Weights of a small GPT-style language model, trained from scratch on English Wikipedia: LayerNorm before each block, 9209 steps.
MLP neurons of a small language model. Each row is named by its layer, matrix (up: input weights; down: output weights) and neuron, and shows model dimensions 0-127. Each number is 500 + 50 x the weight over its row's rms, rounded and kept within 0 to 999. Numbers have three digits each.
A block is one neuron, or neurons of one layer that tend to fire together. Before each block is what it responds to, as a language model described it from the Wikipedia text at the highest values.

Responds to: Right after verbs
L11.up1858:431474468529539461432564446542477427531449520448606519489557360570539535541593516426509427492532470477482512577401556509384518594515452436476570434528567543547461507557444627546539483536522498505458349526479527457563518501481512500558523402534482532467493513550466501498477433507398548455486521493520565553487509501517484506441569387484467512532552628495448382534559491454547535515517
L11.down1858:492482510482442464577501546527488523414413438525467595479368599448506508419531431541530481506458526546513462497505438538580402481469517469531502527451483525442538557526536403426498544510459527404508504517567525559469458496512466564557515529558444460509499547451545494475494490435494401531522509415531522548498563474422374519519529464446498505536535453577433509537532499556459489520562

Responds to: Verb-initial fragments
L11.up997:531581455433549546461513543594483542559501391489454544418494517536568576519443523499493482465536521502445460526430573464506481536496498538483563464469506456514445519517445493475497438503522530563450437465419502526485571499437508515416511505541460430526476508458463466490515624626442461609497507462429438499548454453550505409474456435471608376536519494627489474412526460470522569496611
L11.down997:529463593542516422454398499466522573410477454471448436595492507415509487489468522453499552496477446557526436487558532444391602583525392528500501454517432514492615478530474457471464568534425477530554511576473474592468486486475515573553470491556424515416494506477507453549564480507529508411465480502547470545470489496539562472509478516550484615517431518419558486527476459479482535522473

Responds to: Table cell separators
L12.up385:457466536687416541478496414467438384537527511626504387555527460453414535522480496540557526419556639448516427440550429592554541522521532498614485466425414469474533435434437498521491505498467593492559537490508489468469567452489542434399527430513488483478515479484541527448518493489538537519607562528492509423505544518589529550523458454523462495487545498436483569565397515416518481435467
L12.down385:480453458438557443547512538468456585399548495532559517557496431469486448516526513537549430356540400589457578517519523419523500571466379538467452461487512532477452449513521536400489562473481452463519491375516458568563587600553472482512451567407485488458546507601580460514505623433553485534531467502512439498438478534431419488457512494407437522538547512496596595502475478445476506420481
L12.up495:434578506501521456499441500427545467489453527532477496472658476494456440450534482558513587525519572493538424483517479576495558515518596489449437482511504569473552465531518463570547545510634520536416517451542442465449485401491413446485559623519503570561490540438533517503467477448418440479471404509538519557524467495552523547521474522518368471532516499426479449513448559463521508518580
L12.down495:481549437528434517533571473523494456566454537448548412517591437503459516615458611504451528540514485526496514460483602554523543428602554435595415504561483456502510466491512499286532425496429472547449483419493535566472543543414522562530516458520583528505523535566486513530436476493558614547460450380516534480525528506453607523508474517492511509505554560356537374470488500520550555470529
L12.up1671:564490569496451485520500439430503437551543413507455461560407473521447457479443570527476451446557474455545547609480597550479467583535541429428597460553579449488587561449529445599474487700505509417551522494487540469429422492506542544478505464492493508466599465571508497497581476503418521529414427479485547508560512388498553566433435486433529420452576467496441506484554554510510413531421
L12.down1671:451438483482554541458500544454492498470458493611518505389449504472504469537453550426458473450488594565467537509539534421472566512555428503593453592468461446427460419521602478490491552513435509509464496566433470546522470514515438518532560563618453506466576520550483522461477448486488508543524400481416530524413521465498429423490629500542525423480419462398480560501541415550526432441547
L12.up1787:578458544407441450477516520486547486447480481503510489537361513496522470474498450502490568549478495496483456423471522458478601504451584542477544384449462500527507582530543458476569475573509476414544484460470488527491522522379432560423497549560514451550526548496602532532507514586481502484561499545461600511483450519452526528341539468490422521456500552503519511561505510490572491492500
L12.down1787:522485477524490511498524447534398489536543474446428519510518458477457500644503506404513480467469396496575529510558582514568500492492464363441486545536413538549513461546447520580505515490491589550423461510512425441501507540525533484497502538454478494406510393491514507481525539468527495508408537540572471403465502569530538515464462505419562447549400526462554506537637478522447522463585

Responds to: Verb-initial word pieces
L12.up84:489511499403450445490549507572560507565467520577409510462540477529462455525479477446400524491548530491524527529476478551457546534512530488448496557436513500417504477552396530497599423394532523482452558578456438521422543578507469520510533520505458442507374388426428480483608561542352491471432489433434536447542544547560419521486471519460604505478483501597475497475516470501512481572603
L12.down84:524518482487441451441436496468490527508505439544456484575571478512424508570472417444497504517515517507449489489469467404414473510486537515540565590481485592537546351463520456509546512526483495391512507511471469543431482499455534634526588558453459542459458449534525471374508597582357422477423528389457557366512564484609500467433473561510538494523462491600483547449539527472459483529566
L12.up847:473419523466531500451474607592537469563489342556502493478478453502599534509505477494440479466568531640481503536566457590433510500445593444505475575557473545433503448472518481492552536541562585466499507545464483435569508520495524593502511557512498531562532381443479415547517523452463491505391498460556554415564480472444475536466493489498561401541487561607496441398492459495456565607456
L12.down847:449550443457524522442479494474368515549492477540567580515426527518433550445448431465539382587569438576478489501482530489390567481543581458484430551484461514584495457517532513564538576509512446501508492478483571456485437373499493582401495503488543529472484552579531473531571521480551424463471486511511494418566482492531445493477580557500512433492500419455536403590531619440573504543518
L12.up1474:512515501486550545415459504408586484508501458501411435532532458440563616452515557456530529494539455499505462444564509395485581528555464409442539516558575421539522632514453446540574433504470543474512552546439397532487569519511562504397443518526496494456522606479453500603524473490471460432493598456582472508434449455505500567527407405549486464544442499565464481525526528525556502414572
L12.down1474:467462500414573480517437548459393573444557497514502487514559479462575567440393515489558382520534639524496457526597559469492507464527540536476447445462568514451475490516512461505372536550485478515572528473476506516479590520534551563546512504444536495421554439509537477491511432549536398348424501424455514449526465560493462384506428522529546524487574446458518575572479586522442438449509
L12.up1625:386442496490613476555559451516558420607502433571459549501415525481500554454512497438400439408531488531588513503510493385491415501470551522511469448460499568538519498623524394530525461532552521488542614634560502518470518394473543505462439467532415467311478439544551443514498511583507443532467583498488431430547493536473465579480509467486502557531518568615561485425455500445553501417399
L12.down1625:519584505481408509442453412415475394512504573521466533565560531538487461494446468484517450434388512471507586469487563545421543543506479390515530541505543445529512471472570556532497500539535505565462483521491458511495488501547442533462429534534468434440534484540539479540459469530428422487493479481528523569509594523449521484479394526499500450417444578571479542481532540517499545489462

Responds to: Sentence-ending periods
L11.up1912:439512524521438392492521462523476553498462458598518576514508567514506536521546446462553508468500515442514456591613554502570470457472448578473535411526498501513521462444427540490517607470467515533525503482453491504522469501529487399558443489442500548580468540450459405493579489512482540549416496540509548528413561482531569463486494536478392484549422487515442441512466526421499473524488
L11.down1912:611469481520467470576496534442548552488468526496522417504472550511552556483484519467510462416539535464470564509573453453467464506562506450502524542560475509503681540517504530490430554524569516533456402409506581561444480500503418500481510546331472470429561525528430508413438424547610465506508528469438526414418462531442385494485434467476499490499576431546456415492550454514525561478566

Responds to: Preposition "on" and table pipes
L11.up426:521482520459502610514489551545486464500500469618513505570439437466662498517496413474475481470519395529545463485601570458462528459429509495410588537615441519501503470394517537598459553504524489466490448453474470518476534467566568532538569531473458535547548559485416480500547519487520521526464448553513571534477484504575561516467418461569585480563438475540451471499451466516453498572488
L11.down426:490518491511503503434549562529480455428531399428580467589443451488491481592489530465526508446465503467476443518507547546539565532544496490520442531475495388477542530568483553443490515539447525521515418487433492516517555451582461568494457463564474567466521449450461578518533462396461404456598462543559449521449500492526486484448523484542427554441510450541624455438503522511532462509600

Responds to: Table cell separators
L10.up441:486577469472495471524451533528479568424477526444491540416518563475464479576504433468574547567501452383542495454515552507475523535555553519569458420554532430468537519495466483579525452519530546461487491409462458434547520478422503479458494497549416505547492481490371484472473423495377521571547393591470518458555503426463486472517480542495538519466416483477513429521516551519487475462532
L10.down441:614561458438463508535543531515483440522496560479514524487473469429503534467422530539464547546442579480597432488498490598528507502557597578564567449514494540467517535581421491449509460484528482509465437413581429497457449478391470512479532503587474517474508481556507424388447560535417513541561441585509498487550540537542573527394505510561473573524512492388488476474520554463561532400535
L10.up723:525551505455554557460486489585468482445505541502517529465456469466493543545452505554466502398521528525506402614502556494388491567559533439542600487511475526451479507522481568512460455505469468481512493532467487498496424522534508412450465509477477481538610427493476504551541551487459607491469485576512532536566493423582585579539524472417526459538500508429443476555522585492475575457485
L10.down723:449409488436526516490458492510543388470437505507526532549435532488442500606579490418515489449482513503534486474493511559475438450505544465479489473558576438531501523532491512530539468607508412508554532519526477473566535484504458489539466495622489450460574437487503543467471481495475477602513472478437473526613477465454474489488499451446494539446435457410451526401514545523530438428442
L10.up1135:527550447493450451451470476538428540507435506452426478429465442485493592560555487485491471522465519570497547390557410469530507497463572535463445506498435558472469518600550569433565558425476477521448499557496539381484494531439475521425519484547496506500523532531511490537485536527465520519504457507510565454507521511582601502546510519463432569468490475511450507505517474557617499534516
L10.down1135:481481529501515442498512534457520532575465531551482499522513490471468517531505560562498476436498438486493469466464524494547384518625554514550548413584455585506456462393508515584497485518540589489595498461527520498427451566563604433536456441405474465528574455450495523446520523537497528448511481645415391445477458554394453536422515552452514498476534422511443577463500535432445418445497
L10.up1861:523502493470542587501482504520489376540512501509556425547476522516482429477410484574485491487454539600453377475474472568457597468478509522422477524605424461462497625545471508572494511570516575505495497492478511544530435491459658487553499419506494402502537519528476444536531408451510559551552441533577469455589501527528584622458490492538433443489470609485492522440511480505496635539504
L10.down1861:512504595540510565550542414608472532467525421502516483513573434460521503584553514531568425480562463471496546547493542459505524470462484476551443507499555590574482468542540581394555444512507462441412525521489404477569538480523393459558517579440479585568508513443532477643505498470467467484462533465553499561447482456485400495464490475480529552620517454596514511495540496509475478546462

Responds to: Verb suffix before preposition
L12.up367:481472560540416545470551612534484452512456524481578495484478478482442426456498532519526414558540565489474492529409465498443448461511539532463459472478525567599530461484549490481502497509471573557498467426426537673502420482472498519529438486582550520548426447525623494430522480496559533398517530470481457466522461410521488537493579510494511454575479451460569442555434556535536495457482
L12.down367:488469469499525552317531494493505554446538548507549532496477519460473533484488530497565515462568495479526507518527463393514551484514413508461526481561629509492454457574498538457481410522511552543485548527371483467525445517552456570466455444447520498565462420444485408414439498582420498493495536547551483411494518547469566550581433389555563559522448483447515485441545579544510533559573
L12.up513:517546597459536587512449553481539479564534509467555568527505455533480504488561481460437481385526499490489471624428477489529486435473453488480462533544547611547559432496421484472532485504493569545491500450458563504470501462549455417439538530559478618567509527562484464519492451488454473445394534495452470470546524472514504571518563512602509501552461511463472441521506510437379495534537
L12.down513:591553527614491499605461512488473424577498439572467498492494530469499488484532541545490418486540481503500385496525538440513428530504528538533530545493500527467365520579465501502404568523576528499394499509426411506501559444590507593473480533346503501513492503465498550418460488524580507440538512523546447513477486520482408437428469456528591443380528525621435545488488554510583510453527
L12.up959:497575441550527454478517464583541545459479514568486492527447345582518531521524469472485473459481518509451457527444424451532545557565482442519456524407479497529519458558528459492524402474540462518513528550501409359538472472544536553470435449504588569509473496523519399493445545458500434521493537504553491494479546492442468539473595560445554534547468602433523453503436527451534488469581
L12.down959:557538596516440568416568592449451441563543478492561580420471485489590556437470561550626545450557447449515486438558543464520437483500522493447538478596541415484499501535431450449439480499511467524497551474486471590547451472496538610492541524534500472547483603438501610411474565456566488580538527576437468615547436592454418521482440434527547416438491436499484545508469535475493510371568
L12.up1259:531519516528450534498472565591520587507502477549471562387411361566511462468482465559563526468511482511571552532440542508563489440517494424417529517526528639468429537462447488466561494515561372558527525520443434542449484555540528519462510456456538457436509470457448495448510465610527506515534560567474546472589476455522478509514526454525485545555415517424392449558572545456509521458441
L12.down1259:464537533506387548439465462601475448534460617494475466493434416532518511548556434575645524498506445519565469520469478490538491613452519433481540585518469518443532375521476449499464499503482563527426564583553469558399522482455499547457496549435536450532595532480494475504542576467512560509571453484451429482427512493492404480540445397540493544457582539461460514432487515429525504541569

Responds to: Periods in numeric data
L10.up240:506482526480489397534473534590492460498566564522452544532483423523487518448535441482448452448474589508561565498528498545624518547516517453411427437591485498585458565478484534426422498440487513514694452511528485486501548536448529569494492534599564597567539494478537447439440505502465595529526539481504479466568509585415479486506493493480493523493474541512465452530517528572521602499560
L10.down240:605429501539556429427596455481631472436534526459566515466535577517525542462505471504481509515493456438502509457594541424498458527523526485546614533523463492494460496539523418573548435475551599438485481594556570503428457545496421457561539474505515426552478534525460508550554514526500512522459474477519418487512501533492418383555501487410509562491527577510516469493415438562462452543535
L10.up426:478510467472526482496513589465494510490524666563529503552506501496513535409587418419447565521518487446490511398487480452571484531458520437516498532460524512573430467567476487509485512485491494611540490552525533476546553516446477451556494482504598420465562557484523482474453516451530465501444571462446537530541533531507473504519459497552516489430537579457494535450500465530510689446511
L10.down426:497533471565487502475514552453487606567482444500609583514540458539417595498591469438428504519580550495516478533555582567433518503454458529562524557548516464488481551449519574533533495508506513566565513535496525460560453517553604457476519478478645457488586469489502471505570546398543507489457562452536468431596410543526509423575496389466425570549539473495459539537601494510532492455475
L10.up1330:555489527568487461534527585514388622560494495514564533458499518483414521492493391416410432492454487506500554560553532515603531535489583479417491561457416506545456454520558530499494535551566490562501371413486546512495533497427450497506547431470535475481457575460504472483445440471523370523494542452380577406469513537502485417484516433488411480478454535503501442492540456564598515448568
L10.down1330:527482410496516399545503513442489443525477558500441460455527550531551465531470476438505560508394513505472410493589539503486521608518504482502449466479562477568596451564474536404486430511428461442537486410567600545473545486463500493516507468376436455578484487445433493512495426525575481440461466435549532518458493519474497552503521505523500501502557564540422450503573509536493531601535
L10.up1546:547424485496590535470502485505514544568565469635422528448564500568489537513543485444511507488620533517507504583529507485549471452516503520447488493519389494506536450452424490409497535491457503509576426466540474523433525536539557485516527489570499504465421524588545421445522429437495418688507495505512541486506502442477478463518444495460394499443524499547435594504538456521569500559527
L10.down1546:532535480486499495461544554501529509497528576576582558550444618432498570467554523579518523563499480487491437570547549576474424465550476440463484515561491444432529428424473556579547482532551517498599487475529530443501541532491598496500488445466577523498539504463577396451501483509439413544527557479491484497516429407435513550471480599423517456497495578508566428513445489618480643467491

Responds to: Period after numbers, abbreviations
L12.up214:456407617509495447558637515559497626611472503478532461486461504549479530566544437443491449639528517471494559460547475523502572553554520451494469474523495521469472588488591585483535429474499486453431526530526442585471499532506556482527521439436443427485416492428459497511490447503470478561490489412429540520504516529555495440504490502413462600465454465559489530497524476535555528434464
L12.down214:460596450476482558414471490461529467421524469473500488490582484440515503512478485512565494383418472468562504473519553434440386502568537523464566519403485556530521512551461453511508528502564500571577433452465450457542529494513468522481536529397424537580560577560552555471475536458531498495482462585564422457457515389467454597537536442518497430539490501558497461398535520455445455634473
L12.up249:518499574507447485540446550477516575590499427592445462514532500489432414534477458377491420561530523480508454484445457502527498516539415520485454483409516527526523509424445465474439457446542475495509505465481475609499478515470489411510543505466518501580504591445568594447469512499568414586454468531457547471497568481629493499484433512635435496546607491544459558443475539449529522513510
L12.down249:499547528451546466488534493463527509476400510419541475467398539435585483399520505472467472434484497493494450497474494614518441508534610520511465488556605519420483488492400381550452566469516452559531515501469518532567459506467483607546503453440485585543526557490490454504391449507500559489520416469505430505483547462426487577490513375490455454479486476483542581547522512500567548530516
L12.up1457:470482528446407571541499490541581570525480544449412497498459420414499532570469441446520579503500476408600408423488477536575558547515509429466510506534568526509497546576493518519521398520510528421507420497550554512462552539501511450545532490438525586512504590450519508452465528520533603378474587500485485448432493505436600463456501477441443500534610411464477456505514586551517502410598
L12.down1457:455515591466513556434552450481534489500516474473523554556535484568434510460448460596531377536452506601506462454491608473500502490557457501638418452473449533411519431431526442537552543572653384455539501515463613509578515506459543486519454428502438414506507499553429542503489466408392533624473503437512483470453495529527581481491512570590603417424419545494494504521496568395413484598453
L12.up1611:469531570492421520472402518542458539553457488453532514598477438557535522420536437504467559504488531446541468639521482562514496626519477500488524457424533430515519541456461466502553484466502545489565555461485546613467506605472525478532482493447529489465513479590520473458493455545498501456544474497571500363458589505505440535430466491477553546528568440479508438584457510551514465573530
L12.down1611:585542455510590449545520591413525606345484472528525535445534487447575523478468413390515514496474497497570512545532515552490513555552632462454463461540475502513537506446523522431466546438494427483577505479536483514416543491517493525490485481353546532575478563463511444536492475572588517500488509537525442500545525568431545529502492391601488460528574486581577458512460417554487570574471

Responds to: Predicate start after subject
L10.up2:489421455527517490419549582537543438588409481537393560430438520473468573458512599507487419547459406461518502489587539566473631470423475459584516401632490410544488451478451555538450485449515521525509503453519533460487479540546422444338435449478525562424498402575489508473527517457520522489509451453443545549435465548481610492467520464553483511473438524537555466536508494614552547481485
L10.down2:546426471492440469539569462487578475520580466451539499544476474577519495607502514471486558494538520497486519483428544475401492409548421440490513604444502469551459522475496539472512475502601416523473475439518422462446509505522539481484535468529541420427490395586535486523546545558491617400456563443524526549523504458510475494480498476548572501550471555487503592553422495593575478468519
L10.up895:492527504533576505434436530531484441583418478512573558474448484511502547508592560568476458515516524478485474581518433515427564537506477489484484490555647426565399498433452512442426559578462560509525459553504444468446612484504386564534454481439530537397414424556478555443523510518509556518431504453436580477519498467488476520561500518452479462487472465515570431533467441497465585480519
L10.down895:396475515458429576443491514447540564476581478484497442476504530460493554479422462433514587510507515594522571483456471582466513528486499502574516416493525450480505479564575493525448608461443534515438475445503538556483447503590543477521518504544484538549537557543517546487496588454411517519535473569430422509470592472551365474411463585580508608505468540514467470459536462512504468547583
L10.up1655:510467516451525543458532537620513472546482391523496526465496518448540497489498457483472577563489450557474462587485537404446463559538536399421501511530391535529527491579444429549642447534528525450495486511525501595500469521526493507408444591574447448402467377431533487477505451557319400536474545513436464439496482520486448538493530455525495469421614568645488536408543506468558456552603
L10.down1655:471532492538524498444475505495438530523496433484451558471529573446505588498396566413525504494497502538529465610500631529410504435451558548507527588534512530473541466451538477483502412460479476486541453564509507485562433533504463505440435564600357483432511486502506359510584440595430416545472523533466503521537520410502602437600441459530481479500488503488503438490510520534499516439584
L10.up1975:579514428548571581499471476565442530500451409495395493496470482563442526511501516425487503437452530550452579517506474519574497476519518573507581551443489490522469511492522493448473468457469540547482575550535497568538547456477439478442615524493462466475519476481465408502558501525484506556421526486397539549573420474515514487441395543472552412424586449469443454489507512544625473521456
L10.down1975:512510547614499452525556589509415552437431567493474493518551550412482445574475552492538512470481509545507486488552574423595515457434471542479392496427469435458428446457559576537446496557456476528454518469460495434582509566530571546564394457456484490499503504564570554486537409439567594445507508476484488518399472479379505449522539504548489536530509531430498523520523486480483488584446

Responds to: Date-preceding tokens
L12.up615:480462529458522532445590551562509515417507535517513427456428470438536474537598542438536474561542492560437469463532458494504578555494472407591517587422539495508433434470565437510437553511454491485540407473500502514512549527424482509395485460457422562422553535534527577507477524551453498554498464497490541445497504567479441524465553524535475451506573558498478558523473457472574500574505
L12.down615:520408502537452468544566474522419541527539431455525500505535468511538508522462471438460433376494482514423521518517562512487474462449565541496538468502487452547515606480490559463540495485546343552528545496528433491506451478539492488542547574572502500381410525464544502522447542546565478557466533386522495482608513440527441430480504476557406527566500468471516510442590536357517515444592
L12.up1432:521402560537523544542558493499514550529541471418363426555520510500496481484542555394444515531520495567520424512520480523475522577596479450509492436521492457520465500467586544461496454459560473579533468477500484515456497574503419510393499517418520536524396547512596481512546515497458543527563574508444504426533456489515523458503499458543558545602501505580578404491602511362529568466500
L12.down1432:544548509556402408491461601565440444530440481502535513516481435459586476561529425403529519478453451519499497527568540583477512497485487533524463487461451371509512400532547630578453436424494562549412492505503437436526563562413494460525569524466464510443456544504557479457461503487487471594393545488543498467415482469552599525501480507523449486552529521571488492482554467399519484471494
L12.up1467:519482481500471486595605484542394546528506485479487473516608511425503499540552517494473466515451451518496505465526478484444508585521522564501512484494624365535480564476499563548474542470462456498425415434511468412521492617426480429458468477427554565416554596556553529536509481507426580520497518512462584521480441408496517455510556514516523556544441464492561456489535564494531546429562
L12.down1467:528523476527527442536543563468540476512531536499510430499478500392476483550475486429492515535472457428514468532558570545386517561507524608485539472550548435611511446430553505542474494426487552534438465452410515496533440525448466498457445455421511561495492593522493494595512555444450501436473584518573597348440428446552465538512436477503487512557436608447574573538504479458425504565400
L12.up1769:578539512476545513418449574414516533484423434553459510548529481518480538534557465480487449465464571501544541396466440507445562503483537515521530447493531478548494419476570593480420527494518501533483565503436455510445475513590399542522583445416552473484403492514448499467495499463395462526435517521550517498539417501489537667522540424547487597574545512472486491490550494505510550550529
L12.down1769:553515475444520366454532474459358481543488512505538548478565506549594577629499463473486544540442528405528527466579467507496497579556420503583545437578546434500449522400517511587498597420510511531458531536486562524426438505523454556389526411583544527451419523468489481564490446526449528488440577423451438511463444451521522471439460445539461478513513539477602458503514459525483525452528

Responds to: Word-completing suffix pieces
L10.up813:475538492467550398525512444552459563447483503419489451498577406486501454465512558494516548420580428542519540556583556524428486450503467456477482533518457538537446537495435529467398525481580492494550619474491509555577506441472598386392524463514511510471595523473558623443528557539510561524479399526525541583495454447549454445474519432475449488553489488498496472467452442515527483483487
L10.down813:505447426507510415504528501554569386500557542556568472508573506445621548533592429422535407536467589477463512527485570422537486457514459427543467462421540441508556596503482508593648467503510560573493532529473505483475473465545446407518515551425521528514524465468446513601455508485508512429540576563542492501564492465534572554498522466538443503469512537464451506493584500551493487445586
L10.up922:585585490514533515459536551457562521521432528498529463452511502557556465479580345462493450483488515587465480523529517496471477557504483567490477552519521405494557438538477542524462475491517474557448514436422553498517532469454565610548400524467498531441486586553474509510490454520545507481405535517579471507493479574517490415489515374471488550547550580463456473452494465483436451557533
L10.down922:471516491423510507510473592451480455463525533521474562583477463523505357461551583476434366516489563468484611568400492532464512521469476392551441457480623425475431517466549570476511377464514583475497538513464469469544537484426465466462433503530437532503499505444543429512437516461532558499454464524489505426525493525483512522574498504495544498528491501461454517519540508416535567550534
L10.up1181:434538442631568445513525559541523530406442460404510478400523533559476592500575461526518469414440529526520497509437546432520438405440415586518445502531489450474516548490561584526461415484428521491477537564416589519531521478501611475506598488525423595506478565522406480495482439482536487560452556540476444505485516502515549492460485506552499521578488549457479527556540492453549514547445
L10.down1181:561474552413370472555555414441530381569525468562492575529472447436477506554533557498483580517583424399483457461542510503468570541569527453443547454516544548517547490518462490442523511518517470570559446461484359511459468534520466546436424405512446516480530486506571513500504568550454475479553509390528567467523434527445451543538523513448519457466403411596472509471494512472527484506614
L10.up1370:489555532507477517447544491397479551493464428427533600475537487518549466533498450482541466457470556437455514452519562524515466510456522588450447477497532539568493446434469556454532390533477560466492442347493519459527494501474627587509462474450479559453497615558473456536554431487491610567465472538498442538519474466573468507436490397476412460452550541465476478571435562475472414453582
L10.down1370:480513502535529441559487570498497521551459552523486579412498446495481513440383544554467440566482487545458462457514444498529497598426457539470524511493474453471410441489532441493373529513524427502538576538574521538531499477543523414522464518435498449440447517603493438481364579549491498520544458402456465569517600544611483487416461548490447556578456411510450499424455564527505513441460

Responds to: Date-introducing prepositions
L10.up103:531468531441506471454526488539582537627412608423599513512425456519477442448514462520537503524501462521505498530522402476441541527497540440466550431478492451613377539445624581522380516505502456576432450411505452450439482575499480568437534576586535504364489479522522499525426586497531547504500481466504513507418358495538390466531607470500473432512523500611622536516392535535487451558463
L10.down103:515549482456504561566441460570542449445629451547554451453458469411490491550448528416510487607476478475478523548440564548482458532495573483515443577472507534464495555495466436526543571406436477466474414485517415411509552456514471499470469449413596547507458539510514531524454550557518511488533551528576563519513535473522600569546414544449532593542579539445457436527521494455553554534533
L10.up206:495508491564469555500552461481470478550578502531426463508482453470521513476547522421493491479507509518422491421458503512414478499588472649550485415540440465566489545447474497599461544600544483441515486510444581522501480537481476598534410627501579508455565402501532614451466491647490423486475434454430512505435396484580481500510518468558486436579465617531484422480525414526550533490508
L10.down206:499520454522462464546506489483457549443552549458469580539469504473449579506443395406549446467406367500585467575531556580572543481565516501491486527549536562548548444465566429528470524434533510553532494407445536445476531512498512414435503465485502479501501606531456567469520468502484431520490444505536529505454483455525531443442495478481501578480502477398444457483634423382545547521482
L10.up1031:591394429496408552553534538568455514522515505509405550482625460416524486563566482450438453528478435441484472524521471527422461504451474592500507466457563442597470520449599533554497569384504609531454450482553490516504469562468523470518449444413546545461493555532479438485463518521497491505422465602480520447527458502465519492505444515446524548513519458467521428450470519384493549514469
L10.down1031:555533542537478464387511595537475537536473507464507475506462487451458522592530422511568557496517487470507480555516493465502545496487511551477576451472547455554492446511557608592428585544477462530598462546499452529521471489414494509527500534371487418541530559473518555494512446471478488514437524495479592472540443411468507533405437510541526493546528470506439474439629415453513544502485
L10.up1069:519450449472485514424487589541607536530556497513464569498590468466536490460545509470601515390545515421474586521503443496456453567494529539385514514597519522564489465437546532491497527532569539496452467390471472524521408498355494630477452511434545490488443558519542551495489367455525492509502558454571537570417478413543497471548545495527473441565465581463451542501410570458450573536544
L10.down1069:584484533561533518480448504478517556562533441528564487426556514520495496478493476401528411494558506475483522543524547528494521610533495530509483535508533508462585404403545479495619547436464582472522448432460482424530514448488528488556491551369514414504471499439505500513535416493436471528445471582524553443509358429495487565511518503416544450555528488485516494476505552514426476558506